{"num_attention_heads": 2, "num_key_value_heads": 1, "norm": "rmsnorm", "init_std_down": 0.0, "optimizer": "adamw", "warmup_steps": 417, "decay_fraction": 0.831, "final_lr_fraction": 0.0, "max_steps": 3433}
MLP neurons of a small language model. Each row is named by its layer, matrix (gate and up: input weights; down: output weights) and neuron, and shows model dimensions 224-287. Each number is 50 + 15 x the weight over its row's rms, rounded and kept within 0 to 99. A neuron's up and down rows have the sign that makes its largest values positive.
After each neuron's rows, "fires after" lists the tokens most often just before its 100 highest values on Wikipedia text that the model never trained on. A number after a token or word is its count.

L8.gate861:30 40 66 49 64 35 52 45 48 39 46 69 57 54 36 21 51 59 43 60 34 52 46 56 43 46 76 64 55 48 68 61 43 57 62 49 64 62 41 80 55 45 61 24 27 39 48 45 77 60 45 60 61 68 70 34 53 60 53 31 51 48 38 23
L8.up861:83 53 20 40 34 44 40 32 56 46 71 49 68 34 61 39 64 58 29 41 19 45 42 65 36 67 52 36 60 55 49 45 44 60 11 51 58 45 19 53 65 46 64 37 60 44 52 76 48 24 57 53 40 45 40 45 67 34 43 66 70 28 42 52
L8.down861:54 49 18 60 46 34 37 25 44 51 64 52 45 38 52 67 67 31 50 49 30 37 35 70 28 39 51 36 60 51 77 62 56 71 15 42 41 44 48 71 52 70 47 35 37 44 78 53 74 60 52 81 41 34 49 36 63 65 52 57 75 44 55 57
fires after: " |" 38, "co" 4, "ff" 4, "s" 4, " I" 4

L9.gate464:27 35 60 42 83 33 44 36 39 33 37 33 50 68 34 25 48 42 41 28 37 22 40 50 49 66 43 43 30 17 31 37 49 48 43 34 48 78 52 55 71 46 42 43 39 73 46 76 53 70 69 38 23 67 39 31 31 58 59 35 36 66 45 45
L9.up464:24 76 71 57 44 34 48 42 60 27 59 39 55 29 42 67 74 49 33 44 38 44 30 56 75 63 49 19 38 74 60 71 25 43 53 61 78 48 86 68 46 51 37 25 55 64 50 56 59 49 36 64 74 40 47 41 55 38 44 77 46 36 29 58
L9.down464:37 54 42 61 46 50 33 60 85 38 57 51 63 52 85 68 34 38 33 87 46 67 50 63 88 41 42 75 45 32 59 65 50 50 44 60 67 62 29 44 36 46 47 59 59 45 80 33 56 51 31 52 71 52 74 62 52 51 42 46 74 46 52 37
fires after: " |" 46, " " 11, "ard" 5, " 3" 4, "s" 4

L4.gate581:40 17 50 64 65 04 47 41 38 38 48 66 43 54 51 34 55 79 70 29 50 84 48 30 47 37 75 67 57 45 65 25 46 73 72 69 34 51 34 46 63 61 47 53 32 73 82 38 65 65 24 44 31 91 14 66 49 58 48 65 45 32 48 59
L4.up581:36 63 67 56 58 24 55 27 60 65 50 58 53 46 57 72 47 66 71 42 25 39 38 61 73 65 53 44 51 48 37 59 52 57 48 54 46 51 46 42 24 38 60 53 44 67 46 81 39 66 25 70 63 43 47 44 24 51 31 39 52 76 79 46
L4.down581:46 80 67 56 71 58 22 51 68 77 58 58 42 39 61 61 78 42 60 42 55 59 23 16 73 56 23 56 66 65 60 10 55 55 58 71 22 47 32 46 44 56 47 34 47 40 55 58 41 43 44 31 50 54 25 18 55 28 57 52 54 57 55 47
fires after: "\n" 81, "ar" 8, ":" 4

L9.gate805:82 22 43 48 56 29 57 58 38 24 88 41 37 50 56 72 45 67 33 39 40 28 60 71 55 53 62 34 48 55 31 50 54 61 39 28 59 35 66 44 75 48 54 43 59 50 43 67 48 83 50 47 59 61 69 49 47 66 59 35 54 62 56 63
L9.up805:65 26 52 61 42 70 52 47 49 38 38 62 39 74 36 28 65 66 52 35 53 36 71 60 65 27 37 67 12 48 60 55 61 37 50 33 62 52 43 49 61 54 66 51 63 50 51 26 35 68 29 51 59 31 35 38 74 56 55 57 24 59 74 56
L9.down805:45 54 26 33 54 77 60 33 62 50 42 57 54 59 71 69 64 38 63 55 50 43 30 59 54 34 39 14 52 44 67 40 74 60 40 29 38 48 26 58 55 51 59 49 60 33 38 40 66 56 54 47 62 65 33 38 56 65 64 73 14 59 36 57
fires after: " " 41, " a" 7, " the" 5, " \"" 4, " Li" 4, " w" 4

L4.gate905:36 52 24 71 50 70 79 58 72 53 33 43 37 30 47 52 85 40 61 51 42 56 70 55 48 66 46 78 99 26 60 06 58 69 67 58 41 63 45 60 56 60 63 52 61 36 87 29 51 83 48 59 50 56 40 41 76 28 54 49 68 61 61 29
L4.up905:44 58 43 88 41 76 32 64 68 66 43 42 52 37 29 55 24 47 40 36 48 49 50 15 25 28 45 59 53 48 55 51 43 38 37 62 25 57 48 43 23 51 42 44 68 48 65 68 49 57 57 54 92 39 60 60 52 62 45 15 41 73 74 78
L4.down905:50 38 62 59 57 67 58 52 12 61 84 27 54 43 34 78 20 32 46 44 69 77 59 37 47 34 35 53 33 63 45 57 38 28 64 49 76 76 41 64 52 62 47 58 51 38 53 34 43 56 29 27 60 58 76 64 65 56 70 41 18 74 57 52
fires after: " " 24, " de" 13, "\n" 9, "T" 8, " De" 7, " se" 6

L6.gate780:66 56 36 46 48 48 43 99 43 43 52 63 43 30 63 53 51 51 50 24 43 46 43 48 32 22 38 36 80 52 46 50 77 47 48 54 57 43 58 55 70 39 31 42 65 71 49 54 65 12 61 38 38 48 34 38 46 85 69 46 58 47 64 75
L6.up780:39 52 44 52 34 54 37 47 48 39 33 59 28 59 54 37 48 60 21 52 44 45 77 60 59 10 74 31 42 39 54 43 41 45 23 73 30 51 72 44 49 61 51 55 47 45 49 36 52 56 70 54 72 36 78 42 33 37 49 63 65 13 73 45
L6.down780:67 56 52 47 30 72 54 50 84 63 17 52 46 31 45 32 70 36 46 66 35 64 52 37 73 46 69 47 77 54 58 51 40 59 34 60 61 45 63 31 56 44 50 66 68 40 45 35 67 35 43 43 47 44 46 84 23 65 59 51 59 51 51 35
fires after: "ri" 16, " mo" 12, " f" 7, " is" 6, "ame" 5, " se" 5

L9.gate8:42 61 25 64 67 29 78 49 32 60 55 52 70 45 79 32 52 45 58 57 31 38 32 73 53 34 35 41 59 51 52 45 46 41 62 33 61 50 78 59 44 44 55 74 49 44 66 67 47 34 60 47 50 46 35 90 77 35 50 42 63 54 43 37
L9.up8:48 64 63 70 68 73 35 64 58 53 42 40 43 49 41 38 42 58 41 50 52 60 37 74 67 59 60 74 74 54 47 35 69 60 30 61 43 52 42 17 62 40 34 52 55 69 42 60 45 17 31 49 61 57 32 44 28 40 39 77 37 56 47 51
L9.down8:37 40 55 41 57 50 76 53 50 36 33 39 39 58 28 24 51 36 24 65 66 55 52 41 80 46 42 47 99 48 50 51 62 38 70 73 59 61 46 42 78 65 48 51 58 47 38 64 46 50 45 58 71 43 37 58 58 44 35 33 52 34 48 56
fires after: " " 39, " co" 10, " at" 7, " d" 6, " so" 6, " So" 5

L4.gate890:40 39 66 31 44 60 71 45 30 43 37 59 30 48 65 67 44 31 20 21 14 31 43 26 14 36 65 58 40 62 44 47 76 41 30 68 46 51 58 52 75 24 43 35 61 63 63 55 80 41 33 28 62 36 53 45 53 57 49 23 55 48 48 22
L4.up890:26 62 46 71 51 57 53 20 65 34 43 35 59 61 23 54 42 53 67 38 36 64 45 56 61 67 42 29 55 54 42 62 53 69 59 45 90 43 19 68 74 38 62 48 39 55 42 59 72 50 79 72 46 62 56 30 57 49 29 49 20 47 57 67
L4.down890:39 56 41 51 36 51 32 80 40 17 49 46 35 65 70 50 34 46 32 30 54 36 58 45 39 44 48 52 56 63 60 41 52 61 65 53 50 26 41 51 52 37 68 75 71 42 61 26 56 45 41 39 78 72 43 57 60 38 78 19 25 61 28 36
fires after: " " 23, " se" 22, " re" 8, " f" 7, " Ta" 4, " co" 4

L7.gate583:30 66 48 41 43 45 71 50 40 72 29 42 27 39 48 72 52 51 70 69 52 62 27 53 69 30 44 55 65 21 42 14 50 43 40 41 58 79 56 55 27 53 41 69 53 54 77 48 36 70 61 35 37 47 37 47 68 48 22 65 56 35 37 43
L7.up583:45 57 43 53 40 42 22 56 65 53 90 64 62 47 60 79 80 31 51 45 77 72 35 50 58 30 57 04 54 57 53 54 62 27 41 70 45 41 64 30 38 36 65 74 62 21 55 53 41 34 62 55 46 29 42 64 28 68 42 23 51 80 68 39
L7.down583:56 20 40 56 53 67 48 49 63 50 51 44 31 49 34 67 76 45 60 23 56 34 27 51 66 43 31 42 36 68 50 56 53 49 44 49 30 42 59 54 49 25 27 65 57 42 34 75 18 44 70 55 37 74 75 50 39 84 48 22 78 58 52 32
fires after: "\n" 84, " N" 4

L9.gate296:36 30 62 61 59 81 52 38 44 44 54 49 71 60 52 47 35 56 54 48 63 56 34 52 59 79 56 60 59 75 38 58 49 22 30 56 49 26 49 54 83 59 51 48 62 31 49 43 60 34 57 36 70 68 51 57 63 54 70 38 60 61 47 37
L9.up296:34 61 52 72 73 66 33 49 31 50 47 52 73 47 25 26 57 53 59 72 77 60 48 69 63 40 45 57 85 80 64 75 37 67 64 39 38 26 48 47 61 60 70 41 48 64 49 81 44 44 55 32 61 64 84 51 52 56 52 53 69 63 42 53
L9.down296:51 38 42 32 33 48 70 24 79 54 51 43 61 60 56 44 71 69 36 48 51 48 85 40 32 51 79 34 26 51 51 43 49 44 42 65 73 42 54 42 54 36 37 55 75 47 25 49 37 72 61 44 45 60 35 60 47 32 65 45 43 67 56 49
fires after: " " 42, "ne" 5, " and" 4, "on" 4

L9.gate386:55 59 56 45 60 79 71 38 27 47 56 67 54 47 51 67 44 57 31 58 73 60 38 44 35 70 46 40 62 55 41 58 61 28 31 64 35 38 33 61 65 38 63 24 60 43 55 42 50 26 59 49 53 66 72 23 58 64 34 58 24 59 54 37
L9.up386:53 37 58 37 72 50 37 52 37 41 72 43 45 84 67 69 54 65 30 69 68 58 42 35 50 51 75 35 50 35 66 36 60 61 78 52 19 55 49 31 70 66 48 65 67 55 48 58 52 64 58 28 35 63 51 78 72 76 35 42 41 52 31 57
L9.down386:51 44 59 51 34 44 27 39 65 23 44 58 76 92 39 45 69 53 64 26 45 49 61 62 31 35 49 29 66 71 49 26 42 53 34 44 13 46 19 34 72 52 42 47 36 36 40 49 36 62 62 50 41 46 43 22 27 58 51 72 40 36 44 41
fires after: " " 69, " w" 8

L4.gate346:60 26 57 51 53 55 47 67 43 46 69 47 21 43 21 47 82 64 49 30 67 18 73 50 69 45 51 43 61 53 67 72 50 52 60 75 66 42 53 45 57 63 34 68 48 25 24 41 54 28 76 49 54 91 45 53 50 50 60 54 13 78 79 66
L4.up346:21 29 66 67 62 39 34 74 60 60 39 68 29 67 55 64 46 06 90 47 48 31 46 69 51 45 33 78 59 53 44 40 43 60 45 53 47 60 39 43 72 31 69 36 79 67 32 48 44 57 43 58 58 44 37 53 55 49 62 56 33 66 69 56
L4.down346:57 61 66 39 62 41 54 54 64 63 49 59 36 68 28 49 71 66 77 24 51 57 48 43 24 38 42 44 43 80 52 67 39 42 44 42 47 40 30 29 34 77 31 14 53 32 22 86 24 50 32 37 44 49 41 71 54 58 54 39 50 63 42 47
fires after: " " 14, " g" 12, " mo" 12, " la" 10, "la" 9, " re" 8

L6.gate109:10 39 47 31 44 68 42 60 26 30 51 44 68 50 30 57 41 65 47 57 48 21 69 80 57 53 46 27 39 44 47 38 37 54 39 58 89 48 34 55 42 62 56 49 29 26 37 30 41 52 37 37 59 80 66 28 41 54 74 37 40 75 65 72
L6.up109:32 47 62 42 32 73 58 80 59 28 49 41 26 77 30 46 50 41 75 53 72 54 60 64 41 36 56 32 31 42 63 57 61 46 28 44 54 49 43 63 55 57 53 97 47 38 60 38 58 37 48 53 14 76 49 52 42 21 56 18 59 64 52 34
L6.down109:08 48 22 55 61 28 57 23 46 45 60 40 33 48 58 67 19 84 38 53 72 48 34 40 69 34 77 45 72 38 73 72 52 29 65 47 24 58 54 62 32 60 70 47 43 33 71 55 64 50 88 47 52 53 65 59 27 70 46 46 45 51 56 49
fires after: " " 41, "le" 6, " K" 4

L4.gate172:72 51 72 49 54 65 41 45 54 50 39 66 37 45 57 72 53 30 49 67 77 55 72 50 64 42 28 52 31 57 47 29 68 52 78 48 70 52 42 47 76 80 71 46 59 33 67 59 65 62 58 22 54 54 43 54 57 55 48 51 55 61 48 68
L4.up172:54 41 26 38 24 63 21 35 55 56 67 66 39 64 40 45 34 58 66 66 37 38 31 38 52 72 54 65 67 61 34 59 68 45 50 31 47 38 34 51 46 57 61 51 23 46 41 65 52 64 51 23 73 66 56 51 93 41 31 56 51 72 77 63
L4.down172:61 60 43 20 41 55 42 39 99 55 45 54 18 85 36 71 50 45 57 34 55 48 38 77 65 56 59 67 68 56 47 32 47 62 24 22 49 41 44 52 44 45 53 31 33 48 38 54 47 34 33 34 68 40 33 47 55 34 55 37 50 87 47 33
fires after: " " 41, " |" 16, "*" 5, "|" 4

L8.gate219:57 53 32 47 61 46 70 62 46 63 37 55 51 54 61 65 62 55 39 63 16 29 66 82 40 69 49 44 55 64 38 59 65 29 40 23 44 23 39 62 68 66 46 65 38 58 84 37 40 63 49 56 58 66 51 47 49 64 33 58 40 60 36 46
L8.up219:67 40 51 71 51 29 27 71 41 44 65 22 67 35 66 34 57 66 49 52 49 85 64 54 50 48 63 61 61 18 51 50 63 36 30 59 51 46 41 32 39 27 37 66 59 49 33 63 45 46 42 70 49 60 67 68 47 61 49 65 58 26 30 48
L8.down219:51 46 67 45 44 30 80 57 31 40 84 37 25 44 44 53 67 50 34 79 60 55 55 60 46 61 48 91 63 18 36 48 66 63 52 38 51 34 59 47 52 34 51 23 58 48 59 52 41 48 68 57 19 72 56 51 33 54 46 17 52 53 55 60
fires after: " at" 20, " O" 10, "-" 10, " " 8, " C" 6, " B" 5

L9.gate120:43 34 53 58 53 49 40 34 59 73 71 42 60 30 49 44 86 57 41 48 61 25 71 63 71 25 43 64 76 28 48 49 60 65 70 45 74 38 58 23 74 48 41 43 50 43 43 30 27 34 31 59 51 68 12 51 41 82 79 56 45 90 33 73
L9.up120:70 40 59 56 62 45 66 37 60 47 80 57 40 54 60 42 39 82 37 29 66 44 68 54 43 47 51 51 39 52 64 44 50 64 32 57 46 59 69 44 65 28 24 35 55 34 23 42 28 80 46 69 33 64 51 37 46 58 50 63 69 57 42 47
L9.down120:80 47 52 61 54 50 43 44 40 46 47 83 39 67 64 35 31 57 43 42 64 51 61 63 50 26 56 53 28 46 35 44 32 60 34 13 51 35 31 56 18 45 75 70 35 42 56 37 04 53 75 49 53 51 54 66 33 47 50 43 49 55 40 50
fires after: " a" 20, " w" 10, "w" 6, " A" 6, "c" 6, " K" 5

L7.gate766:41 56 46 59 23 74 34 50 52 12 55 55 34 45 45 51 39 46 68 14 45 67 60 47 53 43 40 32 39 76 56 22 42 21 50 58 45 62 28 28 44 41 37 41 51 50 63 60 50 25 46 56 66 82 51 37 41 44 68 77 63 49 55 50
L7.up766:24 64 62 61 40 47 22 32 27 65 65 55 50 61 29 46 43 48 39 41 46 51 91 50 45 71 42 35 45 38 56 38 58 51 34 43 80 66 34 46 56 61 23 57 31 52 42 54 50 48 55 65 30 66 18 45 45 39 56 74 58 60 62 77
L7.down766:53 37 55 56 74 42 68 42 54 36 57 40 35 56 72 56 60 41 58 43 53 52 31 10 24 53 71 29 63 63 40 44 63 49 50 25 52 50 41 52 75 56 58 27 54 54 48 30 71 38 43 39 76 14 37 40 73 18 56 52 50 51 26 51
fires after: " " 41, " a" 4, "ft" 4, "ki" 4

L4.gate371:39 32 75 40 43 67 50 28 40 51 52 24 85 74 51 65 31 59 60 49 42 26 24 46 43 47 83 29 42 49 62 30 25 48 57 38 40 61 46 71 48 64 58 28 69 40 08 48 55 73 69 36 49 56 55 63 31 57 76 44 58 77 29 49
L4.up371:78 62 44 27 51 29 60 58 59 59 43 47 53 58 74 42 43 68 67 55 39 57 52 56 35 31 70 44 61 46 46 69 47 24 52 43 36 54 36 30 59 53 63 60 30 64 56 51 41 40 61 62 77 69 60 71 70 79 38 28 61 44 52 56
L4.down371:45 55 55 47 21 37 31 54 61 67 60 49 51 76 46 53 43 36 78 68 48 54 34 27 76 79 47 50 67 43 49 56 67 50 65 52 29 46 47 30 23 46 40 32 28 46 48 73 64 54 37 65 16 64 48 49 41 77 41 56 68 57 41 54
fires after: " " 34, "gu" 11, "ver" 8, " w" 8, "See" 7

L4.gate77:56 73 30 67 67 18 46 40 50 36 29 59 65 50 65 81 51 55 27 45 50 44 45 71 60 65 48 51 51 62 44 84 61 59 52 42 48 52 49 44 50 64 52 39 50 34 61 47 46 71 63 53 70 44 45 36 57 46 21 38 66 70 63 59
L4.up77:34 47 60 61 29 43 31 52 70 68 42 40 54 51 48 44 56 76 61 38 74 49 42 59 49 55 56 85 33 32 50 48 63 48 45 58 54 39 39 34 56 42 42 60 40 23 70 38 49 61 49 22 63 59 29 62 31 67 65 45 46 39 57 58
L4.down77:49 45 41 32 51 70 71 41 99 80 44 59 40 45 43 52 63 39 29 54 51 57 51 52 43 35 66 45 22 44 41 56 48 48 55 39 92 71 59 63 85 55 55 46 61 67 58 28 38 57 33 71 33 48 54 39 55 44 40 47 47 49 57 41
fires after: "s" 28, "g" 6, "ly" 5, "ur" 4, "es" 4, "el" 4

L4.gate240:32 86 45 33 73 65 59 30 51 37 54 56 51 78 82 32 61 47 66 51 50 48 49 32 55 72 69 55 26 39 18 57 51 50 57 99 62 50 73 44 71 73 52 42 70 68 48 38 36 83 35 24 78 58 51 26 44 44 70 44 52 84 62 49
L4.up240:64 44 69 40 48 50 72 31 38 51 71 56 49 31 52 38 78 58 28 30 72 17 62 37 30 69 82 75 33 70 29 44 40 52 55 40 36 56 57 29 69 16 67 38 76 12 40 44 15 48 76 52 44 45 66 36 61 61 37 55 51 20 18 81
L4.down240:27 46 25 53 54 38 65 45 99 65 38 19 22 60 71 15 44 41 56 45 67 32 71 63 33 77 48 73 63 69 47 19 43 21 34 77 32 49 66 44 44 38 80 58 54 36 54 44 29 55 35 60 47 54 52 62 52 30 28 72 42 51 42 27
fires after: "\n" 30, " \"" 9, "/" 9, " (" 8, "==" 7, "ic" 4

L6.gate319:38 15 45 37 36 39 50 35 46 45 60 63 68 24 67 30 44 47 52 35 46 74 71 61 81 38 64 37 68 77 50 53 12 35 66 54 40 52 75 49 56 63 33 58 34 65 62 63 64 59 22 71 45 52 63 73 20 58 28 55 50 70 59 68
L6.up319:37 56 46 45 47 33 40 32 53 44 21 71 48 67 47 39 66 70 26 51 54 76 47 38 69 54 63 49 65 43 43 39 38 58 58 57 43 63 58 62 53 75 47 53 14 54 58 56 23 42 35 22 49 51 35 48 48 53 55 62 61 44 27 48
L6.down319:81 51 61 52 52 61 70 85 59 46 39 30 52 53 41 51 63 36 44 77 71 34 33 48 46 35 77 39 77 27 40 45 48 56 41 62 68 46 36 56 33 42 62 67 36 16 66 58 50 49 60 44 37 54 49 74 67 49 65 61 42 54 24 21
fires after: "n" 14, " An" 12, " Ro" 11, "lan" 6, "ch" 4, "ni" 4

L6.gate159:64 56 40 51 58 59 52 31 64 47 60 63 49 18 69 51 59 78 57 54 49 37 61 58 61 36 67 21 24 56 68 14 39 80 73 31 52 21 57 49 42 36 63 64 26 60 69 70 51 51 46 52 36 59 35 39 36 58 60 73 60 51 62 68
L6.up159:63 81 37 15 44 36 15 30 47 47 76 55 54 28 48 26 75 21 59 31 57 49 42 47 49 35 54 50 59 61 36 36 33 33 75 70 45 68 56 41 38 59 50 31 48 38 38 25 24 52 72 39 48 41 49 62 54 39 57 42 30 62 34 62
L6.down159:61 80 16 68 48 29 50 47 86 59 52 46 48 36 27 48 31 50 42 45 52 26 45 57 34 21 45 61 59 52 24 39 41 47 54 50 64 83 49 50 38 70 56 39 81 59 44 53 60 52 50 41 41 35 28 64 45 50 57 37 47 52 50 52
fires after: " Ro" 14, "re" 12, " Mar" 11, " ex" 5, "n" 5, " An" 5

L9.gate809:45 56 56 37 15 67 13 51 48 34 46 53 35 41 53 52 61 33 59 63 43 48 59 69 60 31 46 61 77 49 52 51 57 61 15 39 27 32 33 41 45 56 25 40 21 75 61 46 74 88 05 60 54 57 46 41 43 53 39 39 28 51 37 46
L9.up809:50 85 49 41 23 64 61 66 51 34 54 52 47 59 43 77 23 44 79 68 67 48 52 56 71 65 62 50 47 55 73 38 58 25 56 37 66 28 51 61 66 40 07 62 54 33 48 76 53 43 32 52 66 49 48 73 31 44 51 76 48 42 42 39
L9.down809:47 44 80 36 24 26 44 52 99 49 46 53 51 36 49 49 31 45 40 54 41 70 52 55 63 61 66 61 51 65 43 68 48 55 62 46 55 58 51 28 35 33 53 50 34 62 62 39 56 51 48 34 48 44 72 08 47 46 55 59 32 66 77 56
fires after: " " 39, " con" 16, " Con" 9, " sub" 8, " In" 6, " in" 5

L9.gate537:48 46 54 64 75 39 72 59 12 38 50 40 61 73 36 45 69 74 56 40 83 58 46 42 42 85 78 62 48 80 58 50 55 69 49 57 56 48 52 56 66 57 36 47 44 44 62 86 79 56 35 72 80 43 30 64 40 60 54 61 55 39 64 45
L9.up537:37 29 66 52 39 64 74 56 49 25 34 62 50 46 30 16 85 41 49 46 57 37 44 34 48 46 53 67 40 49 81 58 37 12 69 54 58 42 51 35 64 45 54 36 41 64 41 43 30 53 51 55 50 15 60 52 47 88 69 66 58 42 53 44
L9.down537:33 41 52 47 32 34 37 37 75 44 71 55 50 50 37 28 38 56 65 12 64 35 44 62 42 32 60 49 28 25 38 52 27 37 67 70 69 76 75 63 41 17 62 47 38 35 63 23 46 57 66 57 58 39 55 59 61 39 67 56 22 65 50 44
fires after: " f" 20, "s" 19, " ex" 16, " in" 14, "es" 7, " pro" 5

L9.gate967:42 68 83 33 63 70 40 55 36 78 44 83 40 67 46 56 57 47 37 43 24 53 51 46 41 14 52 50 65 53 52 60 29 52 44 41 47 47 27 36 50 50 44 34 63 54 59 41 46 47 62 40 73 58 41 57 61 68 59 43 42 63 46 60
L9.up967:38 41 44 44 77 31 40 55 40 55 59 40 74 57 31 48 75 52 62 64 36 56 38 41 60 41 43 35 55 33 55 50 18 59 47 67 48 30 45 70 65 58 76 79 54 57 48 32 64 44 78 74 56 47 71 45 59 50 32 52 61 68 50 47
L9.down967:64 45 24 38 77 51 63 21 73 57 61 30 48 32 69 40 58 60 26 56 45 28 39 73 36 61 29 65 51 61 43 62 64 38 24 42 56 58 52 48 67 44 54 77 68 68 48 32 23 93 28 62 54 48 34 46 28 44 53 66 64 66 53 33
fires after: " " 27, "c" 9, " co" 7, "qua" 4, " sub" 4

L6.gate65:51 55 44 55 42 43 47 57 39 62 50 83 46 72 50 35 60 58 40 61 60 42 59 72 68 21 58 25 46 27 57 55 70 15 35 56 42 48 39 33 22 47 43 48 55 27 44 25 58 52 78 64 50 57 62 40 65 54 75 64 38 41 61 54
L6.up65:59 63 66 41 37 32 32 50 66 77 55 43 63 30 69 53 52 62 49 53 46 60 71 60 45 32 50 59 57 32 17 35 51 40 48 56 36 26 84 38 52 52 62 52 44 43 35 65 69 69 49 34 75 39 60 52 50 77 70 63 43 75 54 19
L6.down65:31 52 42 74 44 38 57 30 03 37 68 45 41 38 99 23 37 53 60 44 52 69 60 26 27 43 48 45 27 42 53 39 85 74 54 37 50 31 54 64 51 49 40 51 41 37 29 50 53 42 50 69 38 31 62 78 40 64 34 69 51 73 60 68
fires after: " " 24, " co" 8, "ri" 6, " do" 6, " a" 6, " re" 5

L4.gate86:32 16 56 53 66 58 50 46 30 41 66 65 75 64 43 52 36 54 77 40 66 25 67 53 60 17 31 36 75 43 31 32 85 52 34 57 67 84 59 61 64 69 67 58 39 49 53 48 65 64 56 38 60 72 19 18 57 48 57 58 47 58 38 45
L4.up86:50 39 60 11 47 35 52 34 55 66 30 60 55 43 48 46 56 65 31 54 68 48 75 40 43 56 24 48 63 29 44 36 41 42 46 39 44 52 43 65 17 74 50 45 59 23 52 64 63 61 33 46 63 65 25 38 42 54 61 55 19 81 56 34
L4.down86:38 48 62 37 41 48 57 35 40 67 38 67 50 49 40 44 59 38 39 63 55 76 39 58 42 50 26 32 40 59 81 44 65 43 12 33 33 36 42 30 42 52 60 70 53 58 26 24 52 64 49 57 40 64 48 78 59 44 26 72 46 72 50 32
fires after: " a" 35, "p" 7, " so" 5, " His" 5, " A" 4, "n" 4

L4.gate806:70 44 54 73 56 56 64 46 41 57 55 22 61 55 43 70 58 68 35 47 34 35 57 41 75 65 56 60 50 43 40 41 35 49 67 50 42 57 54 53 55 59 65 40 55 21 67 54 55 63 45 71 56 40 44 63 08 43 48 40 77 58 41 76
L4.up806:42 55 76 63 58 44 66 41 38 55 41 53 36 46 54 58 34 57 58 67 65 35 48 64 52 62 46 40 47 70 62 54 30 61 39 54 48 75 49 43 53 43 39 52 70 49 73 31 49 40 71 37 46 59 36 56 23 44 56 78 69 64 68 32
L4.down806:55 32 50 38 52 35 50 39 63 54 65 51 25 40 43 24 38 40 77 57 53 42 52 32 45 68 47 76 37 57 40 49 43 44 54 69 69 57 48 56 39 40 58 53 46 63 37 27 30 57 52 71 51 49 49 32 20 49 45 59 78 22 37 61
fires after: " " 24, " ex" 19, " in" 9, " K" 8, " M" 6, "per" 5

L9.gate178:47 68 54 51 64 66 79 40 37 12 60 36 29 43 55 37 60 54 44 66 29 33 68 55 33 74 29 39 26 72 52 24 49 53 31 44 61 48 57 50 56 58 57 45 46 47 43 65 75 37 60 52 47 50 50 53 30 25 77 72 52 30 39 38
L9.up178:75 43 47 54 37 76 37 50 62 58 23 52 43 41 35 25 44 75 26 51 55 72 73 52 60 47 44 48 48 63 67 56 59 62 27 78 45 99 37 67 66 58 49 44 22 72 28 46 62 36 46 54 71 43 57 62 68 43 62 38 65 51 57 49
L9.down178:41 57 26 58 57 60 38 46 00 57 54 42 54 64 78 57 78 49 33 54 37 49 52 38 70 56 34 38 70 39 74 90 54 81 55 43 62 41 43 40 41 40 46 66 70 48 55 36 60 67 51 38 37 59 43 36 40 30 70 56 59 62 47 53
fires after: "\n" 14, "e" 13, " se" 8, "m" 7, "mo" 6, "fe" 6

L9.gate134:25 36 53 49 59 20 69 68 57 63 48 54 51 68 36 49 62 43 99 49 46 57 53 29 65 28 41 58 30 69 53 37 67 50 53 51 32 52 55 59 69 54 63 35 20 46 52 51 38 50 08 55 55 60 56 47 52 31 62 70 28 48 62 45
L9.up134:28 56 62 46 33 33 53 53 40 56 64 65 49 44 37 58 54 21 77 74 41 47 52 53 49 45 57 43 66 50 46 67 55 42 48 66 52 84 27 36 57 81 43 46 42 48 50 33 67 52 56 41 48 48 52 49 69 47 64 56 37 49 42 55
L9.down134:50 43 35 56 76 38 49 52 33 43 28 73 42 65 48 79 66 29 63 27 60 67 38 51 55 65 55 44 23 56 54 56 53 30 55 46 59 45 65 66 49 44 59 36 62 53 58 61 35 47 55 79 49 30 54 77 32 37 18 38 55 70 43 46
fires after: " A" 16, " E" 12, "A" 8, "E" 8, " a" 7, "o" 7

L9.gate309:69 52 56 31 36 43 65 55 40 39 44 45 43 34 60 81 63 49 71 29 49 31 42 53 28 35 13 37 66 41 42 58 34 48 32 67 70 86 74 41 62 43 70 61 54 39 52 60 28 84 42 58 53 48 22 54 51 60 54 45 45 42 45 69
L9.up309:59 61 71 37 43 63 41 66 42 60 19 55 53 43 59 54 44 55 47 61 45 47 51 61 46 21 72 77 64 60 24 72 49 21 51 45 61 36 74 34 38 35 68 38 56 31 22 75 83 45 37 43 52 27 45 68 57 42 43 52 78 36 36 49
L9.down309:38 46 62 51 46 32 60 41 77 56 37 80 29 47 53 43 42 26 70 44 40 46 58 49 79 59 70 55 58 53 72 53 52 46 59 61 42 36 56 50 29 44 44 46 49 41 27 41 54 42 53 64 43 65 53 50 75 28 37 54 37 36 72 38
fires after: " re" 17, " c" 15, " B" 7, " w" 5, " la" 5, " b" 4

L9.gate1007:63 54 39 68 66 54 79 66 51 39 37 40 34 50 57 55 65 48 58 74 48 32 83 43 34 43 57 49 51 37 39 38 63 30 29 62 18 60 29 38 67 61 50 40 64 53 48 42 62 57 52 53 65 25 48 48 29 35 55 48 44 42 67 65
L9.up1007:47 58 60 42 46 57 40 60 43 62 73 31 44 64 39 42 52 53 43 52 45 27 69 26 52 55 62 37 79 41 62 48 73 45 49 61 47 47 57 59 56 28 55 47 63 57 41 73 70 37 58 38 53 39 22 58 48 99 79 47 28 63 54 55
L9.down1007:46 56 30 32 47 58 70 28 00 55 60 58 50 49 60 31 33 53 48 71 45 43 32 52 46 36 36 68 35 45 36 50 38 56 66 60 38 42 57 57 56 46 60 45 28 59 44 52 47 61 53 58 68 44 59 49 66 38 44 57 59 42 71 45
fires after: " " 55, "-" 6, "S" 4, " p" 4